Part of a small language model's weights: rotary positions.
MLP neurons of a small language model. Each row is named by its layer, matrix (gate and up: input weights) and neuron, and shows model dimensions 384-447. Each number is 200 + 40 x the weight over its row's rms, rounded and kept within 0 to 999. A neuron's up and down rows have the sign that makes its largest values positive.
Before each neuron's rows, "fires in" lists the words (lower case) most often at its 100 highest values on Wikipedia text that the model never trained on.

fires in: "to", "served", "she", "he", "who", "kelsey"
L13.gate1169,156,230,172,185,149,175,227,235,237,216,210,210,176,215,144,160,275,155,161,212,173,187,242,181,202,210,187,100,179,188,192,212,186,229,162,197,232,199,199,161,144,224,179,287,169,201,123,87,169,258,194,306,169,200,186,248,196,203,204,213,176,177,218,186
L13.up1169,225,213,215,284,203,232,162,198,223,199,214,158,189,190,186,242,138,124,237,226,169,243,198,192,254,211,252,154,241,194,185,188,180,159,151,238,201,158,172,208,83,306,257,238,229,266,175,188,173,235,179,119,155,218,190,210,202,199,236,174,168,192,185,219

fires in: "the", "after", "second"
L10.gate130,175,134,103,145,164,225,195,150,125,188,159,160,211,229,222,193,194,247,190,208,229,233,151,190,209,183,214,153,174,159,158,146,185,236,165,263,219,185,258,148,230,157,162,198,209,125,193,233,122,177,271,164,265,214,292,234,166,244,258,143,186,168,142,209
L10.up130,130,252,158,232,195,214,101,156,266,194,155,206,258,173,279,119,160,235,147,165,211,201,180,199,181,185,180,131,204,222,180,205,186,211,175,170,170,182,221,227,228,198,259,185,195,193,293,267,155,258,260,171,221,227,152,174,210,229,180,167,236,235,151,219

fires in: "from", "to", "for"
L9.gate894,195,183,197,175,227,213,147,159,231,125,174,208,227,282,206,135,215,191,85,254,249,309,213,191,171,248,180,166,157,169,156,173,272,306,200,188,170,220,155,259,164,255,117,184,101,133,148,174,142,158,190,183,176,191,269,213,185,216,154,244,102,247,129,237
L9.up894,232,150,178,177,122,149,153,180,138,185,227,223,170,247,196,246,228,238,221,247,208,220,248,181,202,228,194,170,157,190,200,115,186,226,161,217,166,256,235,248,191,194,142,186,254,229,188,148,231,172,200,180,157,195,222,170,186,232,177,196,141,194,172,246

fires in: "i", "you", "he", "she", "they", "we"
L11.gate660,198,224,208,165,206,215,182,255,230,184,160,129,126,238,217,169,179,238,182,189,186,86,238,275,184,139,181,233,298,198,167,212,209,154,114,217,211,221,136,144,168,219,175,147,168,253,177,234,217,201,238,218,131,145,172,201,181,169,197,255,190,189,221,200
L11.up660,203,133,175,214,172,284,165,202,212,198,154,218,162,217,230,174,216,99,241,278,163,221,198,229,158,230,167,155,221,218,177,256,171,185,206,143,226,230,160,159,218,145,262,130,222,227,216,227,199,208,111,198,240,168,212,214,243,137,216,195,210,266,139,133

fires in: "the", "for"
L8.gate1207,243,204,138,226,207,185,171,214,210,196,170,157,135,188,234,161,217,223,183,237,201,247,208,177,175,186,205,187,135,117,225,142,145,162,195,189,201,206,239,174,242,177,233,194,164,263,262,196,195,136,203,273,205,182,138,205,210,237,236,182,274,183,245,235
L8.up1207,248,183,220,169,156,178,167,190,275,174,177,170,260,239,238,148,225,216,234,175,121,180,248,145,179,232,138,240,167,163,219,280,219,232,143,222,194,224,146,164,249,133,324,248,180,303,239,218,141,183,262,214,167,253,234,220,248,240,233,128,210,174,244,243

fires in: "for"
L8.gate42,175,168,205,279,164,185,271,192,177,222,176,154,210,208,191,306,212,242,217,256,190,187,152,245,222,204,138,189,211,101,216,199,212,165,216,247,135,247,173,202,203,176,235,278,190,224,252,183,154,185,129,212,263,245,83,163,190,212,199,123,170,134,188,205
L8.up42,107,147,225,232,210,161,219,151,181,200,271,192,198,155,247,162,179,201,212,147,191,203,212,197,118,226,264,185,195,192,207,164,161,160,138,265,179,254,208,264,181,141,234,276,184,296,219,194,159,166,199,192,267,202,163,130,293,197,156,155,190,163,186,194

fires in: "he", "she", "a", "it", "band", "has"
L11.gate779,217,147,183,257,185,215,192,233,180,207,255,148,135,191,144,178,205,190,225,185,187,128,229,194,216,139,205,192,179,155,187,211,146,231,237,132,217,227,197,239,140,191,220,177,146,209,195,165,212,235,201,193,197,239,134,193,211,246,192,214,192,195,226,134
L11.up779,225,235,209,188,187,203,215,188,241,198,204,139,204,251,149,217,156,154,307,219,185,116,195,207,184,227,194,187,142,195,146,175,172,209,175,176,261,126,156,149,184,237,212,144,125,267,228,173,187,267,224,202,166,154,209,178,264,203,193,197,235,224,196,83

fires in: "the"
L10.gate769,192,193,182,181,289,198,171,164,225,226,154,232,223,201,186,215,223,206,188,208,209,238,163,167,179,177,253,170,252,170,164,186,122,253,157,219,251,192,170,206,198,255,239,158,214,214,231,147,202,341,175,151,242,181,239,232,279,206,192,210,231,238,184,189
L10.up769,229,192,189,200,182,162,239,180,259,196,169,220,222,235,163,194,236,274,169,183,140,200,142,187,172,213,144,118,218,192,186,251,250,172,170,195,195,197,197,215,144,197,163,162,111,223,203,206,188,211,152,203,278,218,267,215,264,198,255,208,219,233,187,184

fires in: "the", "of", "those", "these", "they", "latter"
L8.gate138,218,230,186,234,196,238,211,189,197,239,181,277,184,162,210,204,222,174,208,241,122,199,295,240,203,169,209,201,127,180,264,177,195,152,219,213,218,229,201,173,203,188,215,207,185,145,264,192,221,212,158,221,144,182,218,221,191,279,203,240,160,232,212,243
L8.up138,185,95,235,181,169,191,139,213,179,183,195,149,247,213,208,179,221,191,249,162,190,177,263,247,173,237,172,243,203,247,183,201,210,223,206,159,229,330,186,215,205,202,199,129,229,191,241,178,199,174,319,187,221,178,266,245,144,166,182,266,230,175,213,139

fires in: "up", "to", "one", "from", "spent"
L6.gate373,160,240,176,143,236,196,182,212,194,185,244,275,220,214,183,94,210,269,148,207,289,173,200,215,200,155,212,156,149,179,132,212,259,234,267,217,228,192,233,211,219,248,142,158,151,224,159,177,193,212,176,196,170,131,248,161,196,119,192,259,143,205,191,116
L6.up373,203,211,248,248,135,212,221,105,154,185,199,264,193,276,143,183,192,182,173,191,252,192,232,243,130,175,266,196,259,221,309,167,169,194,149,229,116,203,233,223,159,209,182,134,176,133,227,194,222,192,173,181,165,206,180,154,209,140,198,163,155,152,187,148